config = dict(
    hidden_act='gelu',
    qk_norm=False,
    attn_scale=0.125,
    tie_word_embeddings=True,
    init_std_qkv=0.0312,
    learning_rate=0.00728,
    beta1=0.9,
    max_grad_norm=2.0,
    batch_tokens=16384,
    max_seq_len=1024,
    max_steps=8399,
)
MLP neurons of a small language model. Each row is named by its layer, matrix (up: input weights; down: output weights) and neuron, and shows model dimensions 144-239. Each number is 50 + 12 x the weight over its row's rms, rounded and kept within 0 to 99.
After each neuron's rows, "fires after" lists the tokens most often just before its 100 highest values on Wikipedia text that the model never trained on.

L5.up383:69 57 20 32 38 41 53 36 52 57 53 61 39 45 44 50 23 36 39 43 38 45 33 60 44 51 69 58 48 56 58 61 56 53 49 48 34 45 27 50 51 51 19 52 41 46 42 25 30 56 61 41 50 51 41 66 46 34 45 73 59 35 44 58 60 45 40 46 44 62 65 36 47 47 47 34 47 27 70 51 33 51 45 42 30 87 47 41 54 64 45 35 61 45 84 70
L5.down383:51 62 47 67 22 70 48 53 37 64 58 75 50 45 40 39 65 60 59 47 30 60 41 40 48 45 45 39 63 52 51 52 52 49 42 49 33 54 32 52 85 35 54 47 63 28 60 50 65 65 59 24 33 46 43 58 58 57 62 69 55 50 56 21 40 46 16 51 50 72 32 52 61 47 66 45 46 60 53 58 38 36 68 49 50 61 51 47 41 33 51 67 34 26 64 44
fires after: "p", "f", "tr", "F", "comp"

L5.up609:51 33 46 48 53 61 37 41 42 36 28 47 54 57 37 65 30 33 36 66 61 48 68 39 69 41 45 41 56 37 33 56 37 60 45 43 63 63 44 40 62 48 53 43 46 55 62 77 46 63 49 45 60 55 36 53 58 42 55 49 70 14 58 33 76 55 65 36 84 45 55 45 48 34 59 52 51 87 55 49 55 49 54 56 46 39 53 65 51 45 39 26 66 19 53 29
L5.down609:38 46 45 59 55 42 60 49 47 46 29 68 55 48 05 50 55 63 53 64 51 49 41 45 67 55 38 61 46 45 50 45 57 45 45 55 59 58 63 33 47 60 39 65 59 54 56 56 41 40 61 46 37 24 54 60 44 38 55 32 43 70 55 54 49 36 41 28 70 46 58 23 67 64 59 58 50 49 36 29 40 47 50 39 53 46 32 42 48 47 55 61 60 21 42 44
fires after: "D", "d", "H", "h", "January ", "sh"

L6.up427:54 45 51 64 53 29 42 67 43 27 53 77 48 56 45 44 42 50 45 40 40 39 49 58 55 53 44 54 41 55 09 47 45 61 30 57 46 37 43 44 39 52 43 45 59 51 49 41 37 57 26 49 54 61 50 64 49 63 48 44 49 56 51 54 50 34 42 54 69 68 56 54 50 65 38 59 54 29 32 56 57 46 65 38 54 41 36 44 61 48 50 70 35 52 66 54
L6.down427:41 64 30 47 67 44 45 33 52 59 40 70 48 48 51 56 56 74 52 45 51 66 29 37 45 51 56 27 65 56 39 40 40 55 43 47 66 48 48 51 58 50 59 41 41 50 61 55 67 47 39 40 54 51 69 77 60 50 53 34 60 68 54 47 59 50 54 63 38 73 67 56 45 39 34 55 37 55 68 45 36 46 46 34 52 51 38 64 34 51 54 30 70 24 40 62
fires after: "h", "ev", "H"

L5.up431:42 61 43 60 65 54 39 53 59 38 51 64 52 41 63 45 57 49 54 55 52 41 48 39 66 69 69 39 69 33 56 41 31 36 37 50 47 48 44 20 61 34 64 51 33 38 44 63 45 75 36 51 45 49 53 41 44 72 64 67 48 50 44 40 45 36 34 59 67 50 57 51 51 51 34 66 45 50 42 34 60 46 61 48 33 51 46 42 46 40 40 59 30 49 73 43
L5.down431:56 53 45 55 52 48 71 37 50 65 66 53 42 47 35 65 57 56 58 39 36 48 22 44 42 55 66 64 33 44 59 54 53 23 62 47 59 34 61 41 36 64 31 38 54 42 55 38 56 53 35 45 41 57 48 65 60 71 53 57 67 57 59 56 59 53 55 46 52 59 30 38 20 30 58 27 43 39 56 53 13 59 52 54 35 62 52 46 50 61 48 49 65 76 49 61
fires after: "Th", "th", "19", "ow", "H", "2"

L6.up224:43 46 52 47 42 58 64 38 44 67 51 62 75 38 33 52 54 57 63 28 41 61 54 57 46 45 61 62 48 44 39 50 51 54 44 66 50 55 51 60 60 44 49 73 70 74 49 51 70 64 45 48 52 64 55 49 38 43 44 41 56 57 47 57 40 73 30 43 43 62 35 63 54 45 53 57 64 46 49 43 33 57 39 48 53 37 52 47 58 65 58 76 67 14 74 46
L6.down224:52 59 56 49 36 53 73 63 35 59 45 83 48 67 50 59 71 64 14 31 51 64 78 31 55 58 60 57 44 63 60 29 52 51 23 53 43 45 62 41 57 39 27 48 39 38 39 55 38 42 55 45 55 47 39 48 60 64 52 72 62 76 48 49 66 40 48 58 46 56 31 48 51 65 55 40 41 51 55 47 54 50 40 37 47 64 47 44 48 59 53 57 52 53 47 41
fires after: "ch", "bu", "Ch", "di", "w", "ow"

L6.up788:42 45 56 66 58 57 25 37 52 40 55 60 54 58 51 38 45 39 41 45 53 49 62 55 52 69 47 53 58 58 49 55 66 62 53 45 72 63 56 49 39 62 47 52 42 52 45 49 74 67 43 63 38 70 51 41 37 36 62 26 61 36 43 44 53 65 60 65 58 31 65 69 70 45 69 38 39 81 34 48 70 62 49 50 54 68 49 63 53 57 67 72 61 47 39 72
L6.down788:50 28 59 56 25 49 24 35 54 53 12 57 56 34 55 47 45 39 54 56 55 42 48 95 38 46 42 55 77 52 56 56 44 40 47 45 71 60 31 52 61 51 57 59 48 46 46 66 30 60 47 62 67 59 68 29 39 44 39 48 50 67 37 32 71 43 51 50 53 47 51 54 30 43 49 66 56 35 51 47 32 53 37 53 48 38 62 60 66 54 62 46 45 61 65 64
fires after: "h", "b", "H", "B", "e", "u"

L5.up580:59 42 31 41 43 26 41 36 32 44 52 58 72 52 43 41 43 42 63 52 61 40 54 52 61 54 46 53 57 34 33 47 41 66 39 57 54 43 53 46 38 46 48 47 45 46 47 58 44 47 64 58 42 41 45 15 72 45 57 67 49 38 40 77 46 51 46 50 45 74 64 27 36 59 41 39 48 36 44 41 45 48 44 58 61 16 30 22 75 60 53 58 42 52 65 58
L5.down580:62 57 34 53 72 52 43 62 38 68 56 51 36 58 43 45 53 43 38 67 76 49 24 59 64 66 54 48 43 70 48 52 46 48 53 43 56 41 30 65 63 49 50 62 70 31 52 51 61 47 62 62 62 72 54 35 45 47 58 56 65 53 50 49 47 40 81 44 57 52 52 38 59 52 34 43 48 65 52 50 29 37 51 48 51 58 45 29 56 57 57 53 48 52 39 50
fires after: "C", "R", "S", "c", "ic", "p"

L6.up513:33 28 35 53 59 57 46 59 55 56 39 40 37 45 47 59 52 46 46 46 56 61 54 44 64 36 59 60 65 08 62 47 50 76 61 62 39 56 63 49 51 31 48 61 49 42 58 38 53 61 37 32 70 59 39 40 58 53 49 44 26 31 55 67 44 51 55 61 32 45 60 32 51 45 61 55 35 41 52 42 49 64 43 61 50 43 64 65 60 48 41 49 61 33 47 59
L6.down513:48 53 62 55 53 38 34 68 53 56 44 57 42 53 54 64 52 40 34 39 49 36 38 50 50 58 39 60 75 62 35 41 58 48 32 52 33 36 63 54 47 57 66 62 36 45 58 50 48 32 53 46 74 74 64 48 56 61 63 74 61 45 67 35 36 64 63 69 56 57 54 71 41 34 48 27 45 69 52 46 47 56 56 40 43 51 63 46 66 56 51 57 38 66 50 54
fires after: "al", "l", "pol", "Al", "el"

L6.up661:59 41 69 34 44 50 42 50 44 42 39 53 50 70 34 64 50 55 34 55 42 44 56 51 68 48 62 76 85 44 33 53 59 57 46 45 72 45 64 45 37 50 57 56 60 46 42 47 74 52 52 42 40 59 46 45 60 46 54 44 49 53 23 69 60 50 46 67 61 53 50 55 45 56 24 36 38 46 67 51 37 48 56 46 45 49 54 19 66 51 39 56 59 60 68 55
L6.down661:39 46 47 39 39 30 52 56 66 53 57 60 43 44 48 41 41 49 65 52 40 57 68 56 76 65 62 49 60 53 54 51 72 35 52 35 56 60 36 58 57 63 63 57 36 46 73 33 55 63 41 31 50 49 53 62 48 43 42 47 45 39 64 63 46 45 62 21 42 57 41 58 36 70 30 57 37 65 35 48 42 48 33 57 41 45 57 41 61 54 52 78 28 41 45 52
fires after: "p", "c", "P", ". ", "re"

L6.up903:38 46 50 32 52 48 54 48 33 33 43 44 56 35 40 54 46 57 63 50 52 46 51 48 26 59 42 56 75 51 44 54 52 49 37 59 32 33 34 30 39 76 64 49 54 44 69 69 72 64 42 48 58 26 36 75 48 44 47 47 50 57 46 53 52 61 34 64 72 49 44 73 76 33 66 60 47 29 56 38 43 39 81 62 35 51 45 66 60 49 28 50 64 30 36 40
L6.down903:80 37 67 52 49 38 45 39 67 51 45 25 34 53 31 58 66 75 34 51 37 62 48 63 45 56 35 38 35 68 60 46 71 51 59 57 39 47 66 63 45 62 30 63 29 53 61 40 48 25 64 35 57 57 53 57 52 57 56 60 27 62 44 52 52 48 53 59 21 53 64 56 44 63 17 57 43 36 59 47 58 49 35 50 33 38 63 68 48 44 52 60 59 59 55 45
fires after: "le", " ", ".", "W", "re", "C"

L5.up125:34 54 52 42 59 60 54 60 48 51 49 33 40 36 71 39 53 56 54 51 45 53 64 54 44 44 58 54 49 63 42 62 38 62 30 58 49 32 44 35 41 54 24 67 41 52 33 42 35 40 51 62 39 50 42 53 50 40 55 54 74 58 48 53 55 45 50 36 63 41 56 28 65 49 49 41 43 43 62 54 52 59 43 49 39 48 44 65 61 43 29 42 27 44 54 81
L5.down125:65 42 51 54 28 80 45 38 54 47 31 68 51 51 35 59 54 50 45 60 52 21 39 39 25 66 54 62 51 64 62 77 42 54 30 47 52 47 45 63 50 55 61 60 49 62 39 53 61 45 56 49 46 60 48 62 55 50 33 67 43 46 35 58 57 64 28 40 24 38 51 38 53 33 38 61 59 41 48 30 44 33 51 60 23 47 57 43 32 50 39 43 39 51 29 49
fires after: "S", "up", "p", "f"

L6.up868:59 46 60 43 50 60 50 48 54 40 61 28 44 39 58 48 35 58 46 49 42 65 38 51 51 58 83 54 56 74 48 23 51 57 35 60 42 37 30 73 55 57 49 41 47 52 32 47 83 65 56 53 45 55 41 58 62 42 58 71 39 60 66 53 55 49 57 52 42 37 64 17 26 50 57 72 62 59 65 60 25 37 41 72 45 57 34 26 54 49 30 60 38 48 62 50
L6.down868:49 39 35 52 37 41 29 47 54 47 37 62 61 50 52 50 45 68 53 47 38 53 54 80 59 49 24 57 48 48 43 66 76 51 51 43 38 52 48 53 57 53 70 50 50 42 48 70 48 46 43 67 27 67 47 37 53 36 59 35 45 32 52 39 45 47 56 55 59 45 52 65 44 55 43 46 40 45 55 44 40 48 80 79 53 38 49 45 83 59 56 57 57 34 44 53
fires after: ". ", "oun", "For", "Coun", "e", "coun"

L6.up112:32 65 51 65 43 48 50 42 65 65 46 68 50 59 43 67 32 49 50 34 39 68 57 40 60 58 53 49 56 39 59 50 56 62 50 51 58 64 36 65 54 71 57 28 41 45 35 61 45 39 54 46 37 47 52 72 39 53 64 54 38 50 38 28 37 43 44 20 41 46 43 42 61 49 44 54 67 37 55 59 56 50 57 51 41 39 54 39 51 38 50 68 41 36 63 58
L6.down112:52 50 38 68 33 37 48 50 55 53 36 75 70 34 58 38 53 30 30 47 30 65 60 49 40 25 57 43 46 81 65 64 41 36 74 62 44 45 44 65 67 50 64 60 55 50 68 48 68 68 67 48 39 59 49 56 47 46 45 45 61 56 46 40 28 46 38 58 48 56 49 54 67 54 43 72 48 39 42 63 52 70 69 47 64 54 13 59 59 46 31 48 59 43 46 39
fires after: "R", "f", "P", "H", "igh"

L6.up943:43 50 48 62 57 36 59 69 55 57 64 41 49 43 39 34 68 47 39 70 41 37 39 67 27 58 58 42 59 24 41 60 54 35 54 62 39 43 52 15 32 29 35 52 53 50 56 39 42 34 56 30 48 48 64 58 59 49 56 51 62 47 70 37 80 82 36 37 64 52 32 62 63 33 53 34 56 80 47 42 58 31 30 56 48 58 59 62 56 52 28 51 58 43 46 60
L6.down943:54 74 60 36 44 57 62 25 40 64 35 47 44 24 47 53 51 39 42 54 64 30 52 27 44 59 71 62 54 70 55 57 32 31 48 62 58 46 46 65 56 50 69 55 48 25 42 46 58 59 72 42 35 52 53 56 51 49 41 52 57 69 46 46 26 50 59 43 71 46 36 41 38 54 37 50 57 48 48 58 44 55 40 71 55 53 66 38 47 34 45 54 47 59 57 59
fires after: "w", "s", "S", "n", "wi", "u"

L5.up526:29 58 48 48 52 54 51 51 62 68 71 41 73 38 39 57 47 62 31 44 55 53 61 48 47 38 50 45 59 65 36 60 36 54 44 40 53 39 21 41 57 48 40 58 48 52 74 58 63 41 65 49 44 49 46 41 52 31 49 53 46 54 68 64 63 34 46 45 57 46 87 48 68 50 47 64 41 69 44 69 74 58 42 55 48 53 24 35 47 34 58 63 63 42 55 94
L5.down526:35 36 52 27 50 56 65 30 53 53 25 51 23 59 44 44 64 33 50 40 39 42 52 45 66 76 68 46 16 39 56 38 60 45 46 51 57 49 51 28 46 34 51 54 62 46 34 69 48 59 64 62 57 47 76 31 43 57 56 47 53 52 56 43 51 56 49 39 33 50 54 72 32 72 38 60 69 64 31 55 45 49 35 37 41 51 49 53 59 40 29 38 39 41 49 47
fires after: "s", "f", "S", "h", "ex", "-"

L3.up469:40 66 70 44 73 40 55 59 70 41 40 57 62 56 50 57 41 49 68 38 68 68 51 39 45 30 49 38 59 47 66 61 44 55 58 42 67 72 50 55 48 51 62 61 45 44 40 46 75 64 49 46 52 56 36 52 56 37 55 36 47 13 43 72 55 50 65 57 61 29 55 46 46 33 36 33 67 58 50 46 37 64 40 42 42 60 52 08 54 40 47 52 53 58 50 57
L3.down469:59 40 80 55 48 39 51 46 59 53 43 54 48 48 62 85 50 54 51 42 67 43 46 45 45 55 35 62 45 31 67 47 33 29 52 45 65 74 55 66 64 29 56 47 76 28 53 53 48 63 39 44 45 47 52 55 65 44 46 40 55 37 47 52 75 40 66 53 59 52 48 22 56 39 38 69 61 46 61 52 48 48 62 58 45 53 49 40 37 41 24 51 37 55 31 22
fires after: "g", "f", "G", "p", "P"

L3.up136:40 41 53 77 71 49 50 52 44 48 47 50 52 42 42 56 46 53 60 64 47 53 47 51 66 62 39 67 57 61 44 72 49 35 32 39 50 32 65 27 41 49 32 65 49 47 52 63 54 57 31 46 54 52 31 52 53 40 48 48 60 69 54 50 35 71 47 37 85 71 34 40 51 54 74 50 32 73 46 42 54 79 55 48 46 58 57 61 43 36 32 52 48 44 38 51
L3.down136:42 46 35 56 36 64 61 47 58 54 54 48 56 47 30 59 54 60 50 46 67 43 31 47 57 42 57 52 70 55 39 32 58 29 50 51 44 48 77 31 41 33 36 32 60 57 49 48 42 43 47 60 65 42 67 66 60 37 53 48 72 53 43 51 45 35 43 40 16 43 45 59 42 43 44 39 59 46 53 59 31 48 42 40 47 25 52 75 57 49 44 48 49 60 60 58
fires after: " ", "E", "A", "W", "L", "D"

L5.up432:35 47 60 58 60 42 51 60 51 56 54 30 41 56 51 66 52 52 41 29 43 50 54 46 50 48 42 43 60 59 48 67 59 45 48 49 47 46 53 41 44 43 53 48 51 60 39 35 79 31 34 54 35 65 59 35 35 50 72 45 57 29 56 49 47 51 69 64 36 68 42 45 49 53 38 44 42 45 62 44 74 55 44 48 25 71 44 40 38 74 48 64 56 65 97 50
L5.down432:63 48 34 29 53 38 72 60 45 50 63 76 54 46 50 55 55 71 56 62 44 48 48 21 60 63 57 42 40 54 39 54 83 44 41 31 68 51 22 37 55 42 33 53 41 72 42 44 61 54 40 52 38 37 57 39 51 61 45 56 61 40 63 53 41 46 58 53 43 55 56 34 45 60 59 56 65 48 77 48 56 59 50 59 44 50 39 72 58 50 58 57 46 45 44 58
fires after: "p", "c", "a", "n", "pre", "l"

L5.up508:50 51 44 43 62 55 41 61 52 71 34 44 47 37 39 51 30 47 49 40 54 90 43 37 48 65 34 55 46 39 39 35 27 55 38 49 48 49 65 61 66 27 67 44 61 83 54 42 54 46 37 24 39 53 51 63 45 63 44 37 79 49 73 68 51 53 35 46 59 55 49 48 66 38 59 50 40 33 34 53 69 49 39 47 82 53 62 64 64 41 42 51 63 48 26 44
L5.down508:65 47 61 55 55 36 42 46 42 51 47 48 63 42 58 53 52 60 62 48 50 66 66 53 32 42 47 27 35 60 61 42 55 25 31 36 53 54 54 67 66 33 61 42 32 45 40 54 44 45 69 70 67 54 61 67 51 38 51 42 53 54 53 31 41 67 63 32 70 46 69 50 49 38 39 54 50 69 33 49 53 55 79 62 44 47 44 35 43 31 50 42 41 54 42 50
fires after: "s", "S", "em", "w", "ex", "bec"

L6.up523:74 64 46 26 47 51 39 58 80 45 52 49 28 57 48 74 51 38 40 63 53 57 51 46 56 58 48 45 50 49 60 27 66 66 46 35 63 64 51 42 35 74 61 43 49 72 43 37 64 54 38 37 38 25 51 56 57 52 63 17 38 46 46 51 39 41 50 41 60 36 50 53 22 47 38 29 55 57 53 39 60 49 45 61 72 39 64 28 60 54 44 43 63 57 59 59
L6.down523:57 48 59 39 53 43 73 60 56 29 31 55 46 45 50 64 43 40 51 43 46 28 44 47 48 36 52 57 61 55 41 51 27 40 70 33 53 60 47 74 48 49 50 48 51 47 61 62 59 64 44 42 36 43 51 59 40 39 60 46 37 65 51 43 67 53 72 52 43 46 38 63 54 38 48 52 49 55 42 45 44 56 42 49 40 60 33 32 63 56 64 65 42 48 58 57
fires after: "c", "ec", "p", "H", "h"

L5.up970:56 27 36 65 45 39 36 52 65 43 59 39 42 51 45 35 64 64 66 52 66 64 57 60 58 68 43 74 57 41 66 48 39 47 73 35 52 50 63 70 66 77 48 49 46 41 57 41 70 59 59 55 59 71 48 52 54 19 76 41 30 29 24 56 35 66 57 62 72 41 55 30 48 30 66 66 43 59 46 31 39 57 52 61 53 67 57 46 57 48 61 55 48 45 55 39
L5.down970:73 43 39 69 54 59 44 62 49 49 33 53 28 45 63 50 41 61 61 57 62 59 51 47 34 66 52 48 35 75 44 20 38 51 51 50 40 42 61 49 56 39 44 52 47 69 54 61 61 33 35 52 35 48 51 73 45 53 62 73 47 34 57 51 57 62 54 43 44 76 51 43 56 54 40 28 41 75 53 58 50 57 34 36 47 43 43 41 85 49 41 62 17 58 37 47
fires after: "al", "f", "En", "el", "his ", "ber"

L6.up487:50 56 26 50 39 55 50 62 61 52 37 61 76 38 59 41 42 43 49 42 54 63 47 45 59 51 57 36 41 46 49 50 53 62 62 38 56 42 46 38 46 70 49 46 32 59 49 46 56 44 48 35 33 58 59 54 34 49 46 66 61 66 58 35 62 56 52 60 34 70 58 43 75 60 31 33 57 32 64 71 35 60 46 48 41 64 48 49 40 49 64 55 62 32 77 58
L6.down487:71 36 68 33 63 43 42 45 30 53 31 45 31 39 54 42 58 70 55 41 49 72 53 50 65 67 52 40 62 57 56 56 74 53 44 55 53 43 47 65 57 21 53 47 74 40 61 29 54 47 49 32 51 53 46 40 55 52 51 43 56 53 44 49 47 49 39 72 46 47 48 50 38 47 38 69 60 40 58 49 45 42 65 45 47 44 58 57 64 41 88 49 45 55 36 59
fires after: "P", "d", "f", "p", "rec", "o"

L6.up533:38 68 69 49 54 61 29 39 65 68 58 55 54 56 58 22 75 56 66 34 30 60 67 41 31 43 54 60 42 46 58 44 40 41 49 37 80 35 42 47 56 34 58 45 48 46 63 48 53 69 57 74 63 73 72 31 59 42 58 75 22 30 52 61 60 72 58 64 58 58 74 53 56 44 66 47 35 59 55 51 45 53 78 47 66 52 39 42 39 55 69 62 26 45 55 41
L6.down533:64 40 77 52 49 71 59 42 31 47 53 59 56 56 53 54 49 44 58 58 47 47 54 69 33 69 68 59 45 41 47 62 37 62 40 42 62 47 50 79 62 36 42 36 41 30 30 70 37 22 73 36 40 49 53 48 33 51 36 46 46 49 62 66 36 70 54 48 55 48 55 32 65 47 43 53 57 52 49 69 43 58 58 42 45 49 34 58 60 56 56 57 63 45 67 52
fires after: "T", "t", "-", "n", "p", "the "

L5.up865:85 64 48 30 33 42 45 51 52 33 50 53 19 37 56 60 49 49 27 42 34 52 56 55 56 36 33 33 56 56 60 33 74 66 53 62 61 46 49 52 46 55 41 51 53 53 36 55 64 53 40 45 63 34 47 37 58 35 61 44 65 51 40 59 52 53 46 63 39 66 39 50 35 39 38 32 52 48 68 49 42 69 59 50 69 46 54 40 65 66 44 51 47 51 45 65
L5.down865:51 36 35 66 54 33 40 31 54 77 66 55 55 41 42 35 32 54 52 41 62 51 44 45 67 72 50 39 47 46 49 40 59 51 46 75 40 54 45 46 55 72 27 41 21 61 53 50 39 63 45 67 44 44 57 52 72 49 48 56 55 78 33 53 46 43 43 63 44 34 48 50 45 75 31 42 53 50 54 47 69 48 41 25 42 53 40 58 68 65 38 49 38 47 50 59
fires after: "di", "===", "Com", "re", "c", "pro"

L6.up210:35 41 43 55 40 51 55 38 51 46 45 45 61 55 47 62 32 36 58 73 50 51 61 33 66 46 48 56 72 64 37 52 58 60 30 56 35 57 71 39 60 31 56 70 56 38 61 57 43 42 43 49 49 39 59 38 47 42 40 57 46 70 71 45 51 69 52 52 56 40 55 28 76 42 60 58 66 49 44 29 33 54 43 51 42 52 47 52 59 35 53 44 45 63 41 51
L6.down210:56 44 65 47 43 63 37 56 45 41 45 57 54 49 63 42 77 79 45 61 35 43 49 48 25 62 26 29 27 41 44 44 67 53 41 52 61 26 53 35 48 67 52 72 57 56 56 60 61 57 63 31 54 50 30 46 49 47 52 25 55 41 31 61 46 58 33 64 38 42 48 58 41 46 66 53 42 46 37 61 61 43 30 42 60 58 37 44 43 66 57 57 52 29 72 53
fires after: "D", "d", "N", "T"

L6.up223:41 63 58 50 78 57 56 62 51 44 51 53 53 22 40 54 57 45 50 52 64 66 65 79 59 65 46 59 48 35 45 56 49 49 37 55 60 47 10 44 57 31 46 38 54 59 54 47 65 44 41 61 57 47 41 45 39 30 53 53 48 47 38 40 49 60 40 55 70 49 57 51 51 34 70 40 21 49 57 59 73 69 35 53 48 70 33 70 35 72 57 49 39 52 36 52
L6.down223:46 55 47 42 47 62 55 58 41 39 50 54 37 59 64 39 44 71 53 34 41 44 65 51 19 64 39 48 47 54 58 55 31 46 43 20 56 59 34 31 48 40 44 46 45 49 44 62 46 51 61 29 40 51 34 43 50 50 41 60 37 57 62 41 42 53 33 64 43 67 39 56 40 76 69 54 60 42 44 33 58 40 42 55 54 44 43 36 56 27 13 49 51 49 43 42
fires after: "e", "li", "ou", "h", "de", "ri"

L5.up486:52 57 45 50 56 52 39 40 52 38 80 75 38 54 60 48 63 68 51 44 76 44 55 65 43 41 50 42 54 52 25 41 51 67 20 63 33 59 31 38 40 48 48 34 56 57 55 67 29 50 60 48 48 68 66 24 62 48 51 29 30 38 43 54 35 57 54 59 48 32 47 56 57 38 47 51 38 46 44 48 67 55 27 47 51 42 57 60 40 58 57 53 57 44 26 51
L5.down486:53 65 61 57 26 38 46 43 30 50 62 41 45 48 42 49 46 63 34 56 65 41 66 39 57 58 70 51 50 51 61 53 39 51 59 64 62 60 37 51 69 58 33 50 45 32 49 45 42 34 36 68 40 36 56 52 61 54 44 57 63 52 49 50 50 35 43 44 52 50 69 62 61 46 61 55 42 49 68 53 42 57 66 53 43 65 65 73 72 73 32 55 50 71 62 75
fires after: "t", "ot", "T", "g", "G"

L5.up777:55 58 42 45 55 65 58 53 47 22 36 53 55 50 57 34 32 39 47 66 55 31 38 36 49 56 46 49 43 51 26 46 68 44 56 34 54 64 42 26 59 42 57 65 51 51 51 41 38 68 65 49 51 49 55 40 26 42 33 35 44 63 65 36 63 43 37 40 71 50 49 34 79 53 51 56 50 69 49 29 42 34 63 50 56 52 48 44 43 38 65 38 73 53 54 32
L5.down777:69 37 51 61 66 51 48 62 47 52 49 37 30 65 50 54 37 47 52 25 23 39 50 52 51 54 34 39 56 43 57 52 50 38 41 75 42 31 48 40 62 50 30 61 58 62 32 63 32 67 33 42 46 58 27 58 58 51 51 42 41 58 45 47 39 60 41 45 35 41 57 27 65 47 42 35 61 38 52 34 52 45 35 54 32 35 55 36 66 58 47 43 46 63 55 44
fires after: "D", "d", "| ", "r"

L5.up687:63 48 71 63 47 57 44 37 46 40 40 78 51 45 52 68 62 56 49 37 61 46 65 72 33 33 52 53 24 54 56 61 49 32 32 55 52 41 56 24 41 54 35 36 38 44 53 51 53 63 68 66 72 80 68 21 32 59 53 50 60 50 49 35 56 50 41 59 55 41 75 63 60 59 74 47 55 51 54 46 82 59 27 51 37 57 61 45 45 81 81 60 32 49 35 34
L5.down687:51 31 43 68 43 47 56 68 51 60 46 41 60 54 48 58 39 54 60 59 54 52 38 57 40 59 46 55 59 47 48 18 68 53 45 52 61 57 53 52 68 39 58 66 59 64 59 76 63 53 27 58 50 57 65 66 37 59 19 36 58 28 56 37 53 31 58 65 53 49 37 44 50 40 58 70 44 61 46 47 31 46 71 51 50 41 51 43 40 46 45 73 60 54 58 52
fires after: "t", "T", "end", "att", "ack", "ent"

L6.up906:58 35 51 51 60 46 44 69 37 44 11 57 47 57 45 56 20 50 27 58 57 32 62 63 58 46 42 36 57 52 33 42 50 82 52 48 37 54 57 60 57 45 38 40 60 78 46 76 67 48 51 47 35 27 61 38 61 65 41 35 52 42 61 33 53 37 50 65 55 57 35 73 40 64 45 61 48 48 52 62 57 57 59 48 48 54 35 45 31 54 65 44 35 65 55 41
L6.down906:59 57 29 42 44 45 54 47 70 61 40 45 57 70 31 62 38 58 52 43 56 49 56 47 61 54 62 42 56 43 21 43 51 54 26 55 56 48 54 64 63 56 61 58 57 47 64 48 46 40 45 56 44 54 47 46 50 48 37 48 46 58 44 53 33 53 48 42 50 60 59 37 53 51 40 45 59 56 67 51 65 60 33 33 38 52 36 53 42 25 41 83 63 51 54 39
fires after: "d", "de", "qu", "c", "D", "H"

L6.up235:35 39 64 61 54 25 49 59 75 49 54 72 43 46 49 50 46 60 42 46 61 47 49 62 55 56 26 43 39 40 38 53 53 74 56 40 38 30 61 56 50 44 46 40 41 85 78 31 43 38 59 58 68 40 44 60 43 49 46 51 62 71 50 49 49 36 54 60 46 61 70 65 42 63 30 57 41 57 47 45 59 30 63 54 56 76 44 59 43 58 49 46 68 31 54 39
L6.down235:37 38 37 56 46 27 49 54 64 32 34 41 53 69 35 57 64 56 57 55 40 56 60 52 57 71 50 46 44 46 57 46 58 46 37 73 59 35 41 32 34 61 55 35 48 47 51 62 80 58 42 52 37 45 38 51 58 34 63 34 72 42 47 53 45 37 51 58 37 54 29 31 51 51 33 24 57 49 78 60 64 34 54 40 52 76 45 43 46 49 70 40 72 60 49 38
fires after: "gr", "ev", "ex", "f"

L5.up14:52 59 33 33 38 33 38 74 45 65 42 41 35 62 29 57 48 52 42 58 34 54 45 58 53 41 50 67 53 55 52 25 33 29 40 72 45 71 47 44 53 43 58 44 45 43 51 57 27 36 44 47 57 59 56 64 53 63 51 43 56 58 47 46 58 39 50 57 49 67 57 61 50 40 50 37 33 58 46 62 28 20 30 53 60 45 47 33 76 60 55 61 73 44 51 50
L5.down14:57 48 78 60 50 53 60 51 44 30 49 45 73 27 38 36 54 62 70 52 50 54 55 66 70 26 57 34 45 62 76 58 26 64 25 49 41 26 55 35 64 54 53 32 13 43 46 61 67 60 46 67 52 37 45 42 49 67 49 54 61 72 49 50 66 56 55 51 50 40 31 44 38 75 53 46 66 50 52 54 51 49 26 71 62 74 53 51 28 33 49 54 44 59 60 54
fires after: "s", "ev", "th", "a", ".", "S"